config.yaml
num_hidden_layers: 13
hidden_size: 160
num_attention_heads: 5
num_key_value_heads: 5
head_dim: 32
intermediate_size: 640
vocab_size: 2048
hidden_act: "quick_gelu"
norm: "rmsnorm"
norm_place: "pre"
norm_eps: 1e-06
positions: "rope"
rope_theta: 10000.0
rope_fraction: 0.25
qk_norm: false
attn_scale: 0.177
bias: "none"
tie_word_embeddings: false
parallel_block: false
init: "uniform"
init_std_qkv: 0.0493
init_std_o: 0.0612
init_std_up: 0.0706
init_std_down: 0.0706
optimizer: "adam_hyperball"
learning_rate: 0.00584
lr_mult_o: 0.997
beta1: 0.9
lr_head: 0.00775
warmup_steps: 329
schedule: "wsd"
decay_fraction: 1.0
decay_shape: "sqrt"
final_lr_fraction: 0.0
batch_tokens: 32768
max_seq_len: 256
doc_mask: true
train_tokens: 323300000
max_steps: 9867
dataset: "wikipedia_en"
MLP neurons of a small language model. Each row is named by its layer, matrix (up: input weights) and neuron, and shows model dimensions 16-111. Each number is 200 + 40 x the weight over its row's rms, rounded and kept within 0 to 999.
A block is one neuron, or neurons of one layer that tend to fire together. Before each block is what it responds to, as a language model described it from the Wikipedia text at the highest values.

Modifier or quantifier word right after the, a, or a number, opening a noun phrase: the last, the original, All-Star, number of.
L4.up29,161,220,259,236,176,185,202,181,226,191,287,206,227,165,123,136,215,247,222,212,216,139,181,170,260,194,183,189,220,158,136,224,261,189,217,169,166,224,295,186,205,190,224,169,234,256,232,231,68,263,205,219,247,173,174,265,147,199,191,183,216,186,125,137,278,191,245,211,208,208,178,208,197,189,255,210,92,221,182,200,215,233,240,274,176,197,219,175,155,210,237,198,107,129,209,183

The first short fragment of an oddly split word, such as s in un-s-uccessful, ex in ex-ceptionally or ex-ploited, and bare space tokens.
L9.up328,157,216,99,219,172,246,191,202,206,193,270,241,250,223,236,149,187,201,227,254,152,148,149,265,239,175,262,230,185,220,183,234,199,170,229,219,128,253,197,258,171,212,165,233,160,218,189,121,162,215,182,88,164,191,158,187,218,177,203,180,232,210,290,209,236,170,223,303,164,168,89,213,156,128,220,185,154,158,193,234,293,216,251,194,232,198,247,164,181,273,229,177,165,146,169,172
L9.up380,167,161,151,238,154,221,257,139,196,227,246,186,224,230,130,182,162,196,243,252,171,239,183,230,217,139,183,176,219,141,209,190,263,171,158,233,212,270,209,154,159,250,172,252,240,139,273,191,188,220,191,170,182,206,215,193,185,163,216,171,248,243,191,133,241,236,148,259,250,170,195,209,177,223,193,136,273,228,195,158,177,193,166,266,162,138,256,152,263,159,155,230,180,148,209,192
L9.up438,194,103,155,166,184,201,194,189,147,188,200,194,196,283,178,156,188,247,220,196,203,173,210,267,261,267,165,267,250,189,176,283,285,189,194,138,217,240,169,213,193,214,172,142,254,173,246,148,218,262,184,207,139,228,203,206,238,224,270,170,282,193,171,216,120,266,215,239,176,175,130,215,219,205,208,265,256,142,179,198,207,248,233,170,174,264,186,223,242,203,207,249,113,163,230,176
L9.up617,205,137,134,207,201,155,214,115,191,221,297,244,237,212,217,188,169,199,217,278,203,205,194,292,210,180,111,230,213,136,196,271,244,170,237,216,183,252,190,191,160,208,193,229,189,213,270,171,135,200,162,161,209,212,139,238,177,185,249,151,274,152,193,260,222,173,231,231,212,214,193,227,216,148,264,218,199,160,222,236,250,185,164,220,183,247,239,179,247,227,151,244,138,151,135,217

Possessive words that open a noun phrase, mostly its, his, their after a preposition, plus the possessive s after an apostrophe, e.g. under its, Monroe's.
L6.up29,212,230,241,214,150,217,120,151,210,239,278,279,254,171,240,173,213,223,187,217,187,235,190,127,204,210,230,187,250,163,156,165,178,231,160,190,227,268,135,116,234,320,174,185,254,234,215,172,188,190,158,187,151,228,189,227,190,225,184,204,204,147,208,209,161,144,126,160,217,283,186,219,205,262,225,208,227,206,205,240,252,236,128,229,173,222,198,157,149,221,189,231,185,238,255,214
L6.up77,216,152,209,176,198,247,197,173,269,211,271,204,218,164,159,138,185,182,189,217,210,184,248,221,272,194,270,166,250,155,156,238,291,199,220,214,224,240,189,217,144,247,181,207,203,240,164,199,200,152,210,164,181,136,180,165,126,299,202,214,243,218,160,240,162,228,148,269,216,228,143,170,156,224,185,272,183,205,175,131,233,188,189,225,141,202,202,148,146,240,136,179,146,193,194,179
L6.up106,209,224,175,181,202,225,150,192,192,163,202,232,145,249,99,168,118,271,155,246,213,272,218,212,246,180,235,186,175,200,214,173,201,240,165,204,225,199,207,235,266,235,183,250,238,191,167,172,152,222,166,195,181,169,193,268,120,207,213,167,153,219,277,219,246,277,188,244,135,213,163,261,114,196,199,194,178,225,158,198,278,144,242,160,225,158,247,141,163,178,152,189,159,169,244,289
L6.up133,198,236,201,232,224,171,214,216,202,177,169,278,225,170,140,185,227,245,208,241,205,114,281,207,216,158,285,187,171,187,171,211,215,201,135,213,134,267,209,189,220,156,131,180,280,211,223,238,198,219,226,166,251,234,179,201,184,173,159,274,224,240,220,148,230,180,203,185,227,199,251,139,178,209,277,226,158,242,187,221,214,190,198,186,182,286,178,191,211,189,194,148,142,153,206,211
L6.up158,237,176,151,185,179,219,246,116,225,209,187,220,226,233,186,214,223,259,237,258,187,199,156,232,238,162,194,143,251,167,171,155,239,211,263,153,201,204,235,158,176,297,202,215,237,252,225,140,119,182,196,221,190,146,281,197,141,226,224,164,256,178,144,230,191,222,152,226,189,223,229,229,117,259,228,204,236,235,140,221,225,231,239,166,165,214,171,167,186,141,172,250,168,147,238,216
L6.up290,232,184,246,182,207,151,192,194,217,208,227,213,140,268,197,128,184,174,268,236,223,111,194,163,190,190,182,129,217,160,176,264,226,245,186,155,109,228,203,223,197,242,182,288,247,180,200,235,150,178,212,193,191,263,267,271,172,142,227,188,176,229,171,98,203,168,207,206,248,213,129,161,156,225,216,216,208,169,175,221,263,179,165,237,225,210,210,110,171,238,209,331,150,174,212,193
L6.up314,202,187,165,194,175,193,228,207,150,257,253,198,165,174,149,146,254,288,228,220,211,194,202,280,263,146,245,205,222,124,105,229,221,190,132,192,152,233,182,156,227,255,192,214,154,255,132,183,119,238,159,181,191,165,234,187,219,217,177,218,260,243,170,125,167,166,214,255,249,155,163,150,211,181,230,249,222,265,178,182,247,260,129,240,143,184,188,197,174,241,139,237,172,184,151,211
L6.up316,196,189,172,166,187,215,193,270,212,256,237,189,252,186,220,215,244,246,161,241,260,182,173,188,208,223,177,143,157,183,193,196,201,167,158,198,195,213,146,275,189,225,176,210,271,229,221,190,151,208,144,240,219,97,186,175,128,230,241,248,268,147,157,191,152,181,229,184,192,244,163,215,224,252,225,195,175,200,177,254,207,168,209,147,191,166,237,180,143,179,86,169,172,132,196,254
L6.up361,171,111,181,250,203,190,210,217,232,205,176,250,198,194,166,175,191,199,235,235,191,237,185,238,240,147,189,225,215,204,155,233,134,173,124,154,208,192,171,235,219,238,135,218,173,173,201,150,148,247,218,200,186,174,214,172,172,241,218,214,191,185,203,222,301,156,180,254,126,201,83,150,154,224,171,205,140,230,228,238,342,200,205,172,183,216,257,235,217,207,233,153,205,112,209,239
L6.up368,287,288,208,179,250,260,236,183,182,174,263,281,222,152,145,174,277,201,221,198,234,278,230,217,262,179,244,210,240,210,162,173,194,208,127,211,249,278,154,188,165,215,190,228,217,185,235,198,166,175,138,217,148,184,228,179,205,221,269,193,194,179,111,149,181,145,176,221,246,239,176,240,134,149,209,234,179,147,208,189,213,158,153,215,198,157,248,166,218,263,177,161,211,212,103,186
L6.up491,239,244,175,172,222,225,132,199,184,211,243,242,149,174,236,170,229,250,200,254,173,289,152,216,268,162,201,107,185,182,176,210,167,190,161,208,198,262,257,242,152,214,216,245,209,141,177,165,179,191,176,151,186,230,217,230,170,179,237,140,171,209,223,210,205,230,223,178,188,282,144,173,189,249,178,172,146,246,203,243,256,187,122,206,258,204,203,139,135,176,198,164,116,213,191,242
L6.up515,169,160,230,228,191,181,224,217,249,193,277,179,169,231,204,243,221,245,273,239,245,147,185,169,217,168,210,169,214,135,201,235,176,204,160,277,211,202,218,233,149,152,199,160,234,146,222,201,124,214,140,228,140,188,193,206,233,164,175,221,283,179,203,248,221,197,174,290,204,248,253,127,178,150,216,136,123,153,192,90,206,241,208,207,164,246,260,140,182,188,213,225,188,184,264,280
L6.up524,227,153,249,180,245,196,179,205,214,228,256,212,232,251,159,189,185,253,214,254,229,281,251,206,265,223,278,169,226,156,167,179,249,159,198,209,132,185,98,203,138,252,204,223,147,194,249,168,154,203,194,133,213,244,234,233,116,232,280,186,202,158,210,202,165,178,171,180,255,202,135,176,139,158,246,193,204,214,191,212,202,165,210,223,172,177,154,213,304,162,129,172,204,208,231,227
L6.up562,245,188,158,239,260,188,188,200,236,191,241,163,159,255,215,222,229,202,200,231,225,214,217,222,234,147,182,189,218,246,152,223,249,179,143,262,193,176,224,258,125,137,188,248,235,161,215,210,223,137,148,196,223,147,197,215,215,215,304,192,250,226,208,159,180,151,236,285,146,234,188,208,152,224,193,195,146,202,188,214,262,207,174,225,199,152,214,207,247,155,144,186,165,218,189,207
L6.up563,201,237,256,189,160,229,245,159,145,177,201,227,225,211,177,202,302,275,252,265,211,261,202,155,253,226,193,186,206,220,168,170,200,253,188,200,211,198,127,185,201,230,165,180,184,197,222,117,199,166,262,215,134,263,223,249,218,184,199,216,153,171,163,199,168,229,171,210,205,212,174,205,216,183,231,163,185,116,193,200,190,234,227,249,167,217,267,159,177,239,203,242,234,211,260,151
L6.up619,244,210,221,220,122,241,301,248,170,171,183,249,252,195,78,144,179,214,248,215,150,206,224,258,180,150,186,138,191,259,170,143,231,220,167,152,186,244,208,167,222,225,231,196,264,194,207,195,159,206,153,210,182,152,200,220,157,174,151,248,288,151,252,115,233,215,250,215,231,168,175,270,186,253,202,221,145,129,212,178,180,192,167,165,184,181,177,223,139,217,200,197,149,213,192,226

Bare space, opening quote or prefix like re starting the word after to, was or would, usually a verb: say, curate, re-issued.
L6.up53,198,202,183,293,191,191,188,210,229,257,262,217,257,178,153,159,206,266,273,206,149,206,153,247,240,195,205,194,244,202,196,167,255,244,185,112,157,162,222,131,220,244,119,210,248,264,159,182,169,217,227,120,203,229,169,206,178,232,226,146,256,187,215,191,207,203,214,220,289,198,152,231,200,224,280,185,242,240,203,215,212,206,181,219,190,194,187,271,247,139,244,278,286,132,209,176
L6.up81,170,158,232,164,137,213,246,158,257,208,205,166,142,199,157,180,195,172,179,202,226,183,188,265,226,169,178,203,192,168,228,201,215,197,183,205,213,256,171,192,226,191,163,226,190,222,172,229,186,253,244,216,157,198,112,214,230,264,279,191,228,150,153,192,285,215,178,262,205,182,169,195,103,174,183,217,155,252,182,195,305,168,206,181,166,158,219,192,238,190,209,169,151,173,167,234
L6.up147,227,203,210,272,152,164,159,194,232,233,253,263,165,215,182,163,223,181,184,243,196,240,202,237,216,86,230,229,200,176,160,151,171,175,207,144,190,215,190,215,188,300,211,202,213,144,254,216,128,265,196,181,214,151,226,254,191,219,247,216,207,180,250,208,294,234,213,198,222,227,76,166,236,202,215,210,140,264,199,236,232,245,218,183,118,124,259,192,277,211,164,204,225,190,175,155
L6.up187,254,183,157,206,173,293,237,196,218,256,214,176,267,201,161,255,230,199,214,257,189,179,194,249,260,197,153,236,227,132,202,274,250,162,185,237,162,277,148,103,263,146,220,220,164,166,277,202,165,224,229,242,187,167,189,200,208,158,211,210,202,247,203,117,189,215,180,208,218,163,242,219,197,175,167,234,226,132,202,252,200,239,184,197,147,212,203,251,223,185,225,227,108,115,238,203
L6.up245,231,238,225,228,211,207,209,191,203,281,275,168,153,218,239,169,223,216,246,261,224,190,207,211,218,135,208,169,219,237,108,266,260,170,224,266,210,212,194,135,190,198,158,123,208,234,221,222,231,163,172,150,219,184,193,251,212,223,172,184,200,239,207,160,316,266,165,218,177,219,163,240,178,172,246,220,180,170,133,269,295,253,237,278,145,182,243,212,172,158,176,244,188,179,139,178
L6.up246,206,200,160,220,180,245,230,235,184,208,262,231,230,129,236,218,344,273,145,173,296,227,180,247,183,190,197,157,183,155,149,279,199,187,119,203,166,205,202,162,213,259,159,175,227,175,237,225,207,258,219,143,239,203,201,200,232,185,187,187,309,207,201,124,218,273,234,224,145,198,119,228,160,212,139,108,156,213,215,195,144,222,193,180,143,227,215,215,142,208,175,162,140,194,143,228
L6.up263,163,158,214,227,263,156,256,209,198,201,303,245,177,170,262,163,206,234,195,239,172,215,186,236,205,191,177,240,243,78,178,251,249,215,215,216,193,193,180,159,217,192,188,236,221,192,224,234,134,212,95,225,198,236,221,319,217,238,201,168,196,218,268,233,207,239,227,226,161,204,173,203,184,200,239,153,214,237,172,196,191,221,162,233,163,221,225,215,249,242,186,233,210,220,241,231
L6.up267,157,197,190,270,213,216,293,206,140,300,234,253,194,129,203,119,288,162,229,214,173,250,161,264,246,153,292,167,216,136,254,209,181,183,194,279,295,166,235,253,197,226,184,208,152,165,177,190,181,260,194,209,189,172,201,214,167,270,180,204,203,185,192,189,165,268,214,276,246,213,231,255,158,123,207,130,207,204,167,170,217,229,189,157,220,161,244,215,209,214,229,211,179,207,182,159
L6.up275,182,165,222,260,131,171,207,191,161,275,204,222,232,222,233,171,277,190,241,196,181,176,185,214,213,175,189,107,199,194,230,211,229,191,202,230,238,177,265,152,205,186,189,157,234,257,196,233,153,166,248,188,167,294,191,248,239,168,254,244,220,187,209,223,198,200,207,194,234,136,183,151,181,222,200,206,186,144,107,263,293,218,213,218,120,227,199,199,186,161,210,219,191,206,172,229
L6.up299,142,223,226,247,235,193,161,165,285,244,180,246,204,150,154,159,227,219,221,187,153,109,230,205,236,154,160,124,227,210,206,211,240,166,201,224,218,230,223,200,220,151,206,197,214,187,241,189,200,205,185,193,129,148,175,257,131,270,227,169,282,199,146,244,203,209,183,197,201,230,145,194,158,152,175,188,188,131,203,165,167,212,153,219,153,265,215,182,252,127,222,190,145,250,195,184
L6.up343,176,124,219,276,207,202,257,246,231,246,259,174,212,217,182,165,171,245,200,191,175,218,229,234,168,155,180,204,148,139,201,256,212,125,131,207,121,226,239,160,170,206,173,174,179,239,169,168,218,201,145,172,224,187,220,176,116,241,256,183,277,187,216,185,308,260,224,219,250,224,175,256,233,99,236,127,228,242,203,169,286,202,223,159,159,246,215,216,194,195,201,238,229,130,129,180
L6.up357,222,204,161,260,140,198,200,196,199,184,195,278,165,155,171,128,182,147,207,230,178,179,200,246,178,151,263,218,141,225,202,238,184,255,230,227,233,203,117,196,156,232,152,159,229,139,254,174,110,213,164,185,122,165,158,196,215,222,226,175,240,186,179,231,171,254,181,229,204,208,119,205,173,136,196,199,217,196,185,216,263,246,177,245,231,144,239,201,249,217,209,217,208,218,198,228
L6.up383,244,244,150,218,224,146,241,198,214,202,272,206,258,207,161,200,220,215,230,213,198,214,198,229,213,160,197,150,220,201,205,249,230,152,253,209,212,179,215,181,192,222,166,155,193,138,239,198,193,161,197,135,167,216,137,265,192,265,227,185,304,175,198,137,187,222,232,207,236,239,233,180,216,172,169,129,129,169,164,218,140,213,154,193,139,208,242,157,193,191,265,147,126,181,201,182
L6.up385,224,185,158,215,190,140,305,251,162,182,222,179,202,200,187,155,245,189,210,202,199,136,243,154,273,149,173,205,226,164,183,163,209,132,157,219,210,286,184,188,188,172,200,193,215,203,244,125,167,211,112,250,226,177,223,218,212,246,255,171,182,201,182,205,186,200,186,209,129,202,222,169,202,226,223,212,236,257,144,212,286,162,241,209,152,196,252,194,213,241,74,145,278,108,203,157
L6.up472,143,201,120,217,136,211,289,163,126,189,222,184,217,207,232,161,202,197,288,212,187,163,255,212,238,180,177,182,229,58,182,232,219,156,197,202,173,261,215,221,193,227,194,202,219,194,249,179,150,178,133,227,223,183,235,201,207,207,254,154,282,228,186,168,189,296,151,228,186,225,204,164,148,186,221,152,201,157,133,210,247,209,155,221,110,184,220,203,248,220,189,261,168,224,115,159
L6.up509,206,201,161,261,188,203,255,219,197,253,253,173,126,233,181,175,180,225,229,178,244,158,215,182,209,227,117,172,181,173,176,289,260,117,219,248,219,267,244,176,221,192,228,175,262,192,248,215,227,250,193,171,205,221,220,227,234,219,268,146,248,214,212,214,195,188,209,249,230,233,161,230,253,201,204,206,210,116,168,248,219,152,220,183,137,187,240,141,300,208,180,235,152,135,127,226

Possessive 's after names (Bobb's, Council's), his after and (Mann and his band), table header Pts, and second pieces of capitalized words (Soviet, Boylan).
L4.up529,256,134,259,286,201,218,152,229,175,247,298,216,178,269,223,200,225,181,201,216,250,220,212,269,177,190,248,177,241,198,140,208,174,234,189,148,214,168,124,143,187,252,224,207,231,219,236,195,170,266,163,152,170,147,250,160,213,215,242,203,217,156,203,220,158,211,161,148,203,151,203,223,195,219,208,247,212,241,139,209,285,232,161,243,160,102,196,156,206,244,207,224,186,183,196,299

The first piece or bare space opening a verb right after to, was, would, could or did not, such as su(ffered), (pledge), (born).
L4.up358,124,160,228,161,218,160,209,235,119,229,197,169,176,202,189,202,152,261,145,226,242,201,194,286,191,166,273,204,216,109,174,211,111,241,137,225,243,271,202,235,179,216,188,184,229,187,263,198,132,215,188,236,196,196,246,175,195,185,183,190,276,263,189,238,229,218,187,228,132,183,195,195,213,278,275,127,210,207,191,191,233,186,117,144,178,180,224,211,98,255,285,190,257,185,175,219

Mostly "only" after "the" in "the only X" (the only time, the only difference), and also first, last, four, three, other before a noun, plus mid-word pieces such as ne, ch, le.
L6.up51,209,271,243,221,133,163,248,198,203,158,195,215,215,205,239,159,283,214,160,263,266,191,166,205,220,109,176,179,195,118,189,214,196,144,169,201,227,276,103,158,246,194,147,156,235,267,229,206,191,168,253,278,167,176,182,205,225,195,184,214,242,221,151,161,203,241,216,219,214,247,163,245,115,249,202,262,127,159,117,260,246,253,185,246,174,203,212,214,190,156,195,238,113,177,198,215
L6.up54,246,152,187,166,203,254,249,246,158,243,173,163,204,164,181,150,176,236,265,216,235,229,179,207,155,183,115,133,202,227,258,271,213,190,162,163,257,220,241,220,163,161,223,214,190,177,189,155,128,272,183,201,256,299,162,231,188,211,207,196,200,205,199,149,204,170,205,249,163,245,167,217,203,113,219,114,201,184,137,137,192,208,235,120,197,182,220,142,229,243,243,213,219,176,216,185
L6.up61,248,234,274,234,197,149,226,217,223,270,206,221,146,182,203,194,193,235,179,190,205,221,184,242,240,217,165,141,135,203,231,147,183,163,191,208,185,170,200,215,160,145,135,217,237,143,224,185,165,185,167,154,188,271,148,196,200,199,186,247,319,151,284,160,228,254,213,219,180,186,196,289,265,118,273,243,182,180,183,200,193,205,198,128,252,246,174,208,183,181,193,239,197,201,284,225
L6.up122,190,183,250,171,179,124,159,223,219,215,249,184,193,188,211,154,164,238,142,259,323,199,244,236,170,189,188,127,196,174,198,234,232,176,201,201,234,178,181,242,179,211,164,189,260,137,204,151,242,251,152,164,215,180,174,195,131,158,175,172,205,234,170,175,282,162,221,232,177,174,272,195,203,191,249,120,77,230,163,230,237,183,203,154,200,200,241,160,199,133,172,262,218,217,229,204
L6.up143,207,136,213,172,187,193,238,178,220,218,236,210,212,165,139,161,195,282,146,188,199,192,303,145,232,193,199,183,225,116,165,194,226,179,147,232,210,197,209,191,155,146,144,153,243,217,264,211,177,221,260,237,180,179,172,170,230,184,176,269,193,160,223,241,146,268,179,247,184,182,227,222,153,120,182,145,193,209,191,205,224,213,101,275,126,195,228,231,175,187,237,264,150,161,247,157
L6.up177,229,213,134,209,184,213,189,212,175,183,170,138,155,129,122,213,205,177,203,205,267,202,157,137,209,230,199,174,202,165,209,244,246,212,137,182,216,249,155,264,128,197,222,158,227,161,195,209,220,181,125,244,177,243,157,174,209,129,216,232,264,190,255,163,249,137,196,192,222,173,212,218,190,236,241,237,241,167,148,242,232,214,286,240,199,174,183,115,102,288,159,138,237,161,217,191
L6.up280,191,154,218,252,208,146,231,237,191,176,235,227,212,198,217,229,163,187,227,281,198,164,200,181,173,237,168,168,271,158,223,277,234,120,78,205,173,264,144,196,197,219,149,262,205,134,243,208,195,244,205,217,224,195,186,285,176,182,182,172,188,165,233,201,254,189,258,290,185,222,190,217,200,173,181,253,229,278,166,173,218,203,263,218,212,198,215,229,212,158,183,170,252,213,201,242
L6.up309,200,208,259,210,230,170,249,258,147,197,173,232,181,190,181,179,146,233,244,134,293,172,213,219,217,173,243,150,179,151,173,248,203,186,142,196,234,252,131,150,116,159,182,204,241,211,183,201,161,206,227,162,229,260,211,198,154,203,258,227,222,194,247,173,161,155,173,261,220,206,195,199,199,228,166,276,149,167,224,178,281,171,160,239,182,212,181,174,172,238,186,243,210,219,197,234
L6.up329,229,140,187,162,209,184,224,169,155,185,221,196,190,189,111,114,167,247,215,252,242,246,237,233,172,181,183,172,192,226,175,240,207,125,206,232,243,213,203,261,222,190,184,230,225,48,285,213,205,187,201,163,134,209,214,255,132,222,164,185,232,216,199,216,303,147,202,211,217,203,184,206,201,210,227,141,180,265,189,197,215,223,211,304,255,206,228,191,219,233,116,228,154,174,136,257
L6.up342,201,144,260,179,185,254,173,171,222,238,170,173,150,128,136,143,183,218,168,216,270,138,244,208,217,217,193,218,239,249,229,225,247,220,159,158,217,211,187,163,199,161,166,192,186,254,233,222,233,170,252,240,233,195,169,289,155,163,265,98,246,150,232,133,249,223,169,240,179,201,228,176,246,177,224,201,161,127,233,224,244,287,216,186,161,246,245,155,203,233,232,201,154,203,166,246
L6.up416,262,190,186,255,204,208,210,231,186,199,235,198,157,177,225,109,249,261,280,241,239,188,153,200,202,172,96,229,180,126,160,270,166,193,133,166,202,248,209,259,199,201,158,202,238,163,231,198,175,241,204,201,168,274,89,249,217,208,198,160,255,195,152,127,290,242,215,215,233,164,202,213,198,234,252,189,137,208,201,204,214,231,250,212,160,246,240,160,131,199,203,253,185,146,254,261
L6.up487,203,167,183,247,217,251,192,220,217,207,167,234,215,205,170,175,236,236,252,269,250,182,142,210,210,267,243,234,196,218,199,229,205,215,223,173,243,242,108,152,188,178,228,187,185,221,209,187,127,259,267,206,302,258,191,233,122,231,252,148,202,186,255,175,173,201,182,196,272,224,216,198,267,216,278,205,212,189,213,244,177,207,193,173,200,229,207,120,199,158,120,183,156,226,277,235
L6.up522,245,193,203,211,118,203,189,171,159,234,180,258,203,169,151,191,187,232,170,258,199,271,294,247,170,136,254,231,238,146,158,226,219,172,152,203,171,165,222,223,183,209,211,143,220,182,208,205,169,162,192,176,147,300,185,251,181,192,212,175,186,147,286,209,206,246,197,150,147,129,279,221,148,263,202,108,199,229,180,256,289,242,159,215,199,224,264,235,184,211,195,183,147,176,180,210
L6.up537,151,200,187,252,219,220,226,192,221,268,182,237,226,197,157,204,206,216,255,189,137,237,158,153,240,221,239,219,168,84,165,245,251,195,240,217,167,251,168,190,181,257,203,156,238,167,201,232,202,250,168,234,239,234,202,213,196,220,228,146,212,206,159,186,171,142,160,158,218,194,153,129,123,206,151,125,217,266,156,211,225,201,186,212,163,240,186,191,209,202,251,179,173,155,189,208
L6.up578,181,150,256,186,101,185,182,244,212,232,179,266,209,169,240,112,202,216,168,174,192,192,202,214,213,207,203,151,208,161,179,213,253,205,133,146,162,207,225,203,125,180,109,211,184,163,205,208,185,218,156,185,148,166,226,230,149,218,164,192,193,183,209,203,229,174,228,286,189,205,261,181,77,199,242,271,76,279,174,200,214,228,243,216,165,147,183,196,118,161,210,248,158,165,219,255
L6.up605,228,175,225,245,144,170,235,216,220,193,214,242,217,211,186,124,181,227,126,200,250,142,171,273,195,173,228,156,85,87,176,259,234,191,167,148,209,174,181,195,179,208,151,220,214,181,171,231,207,157,212,206,242,185,205,213,207,251,216,165,203,103,209,221,189,187,213,176,260,206,200,207,159,225,189,163,130,201,212,150,194,155,70,222,261,221,233,227,176,158,186,254,190,229,176,213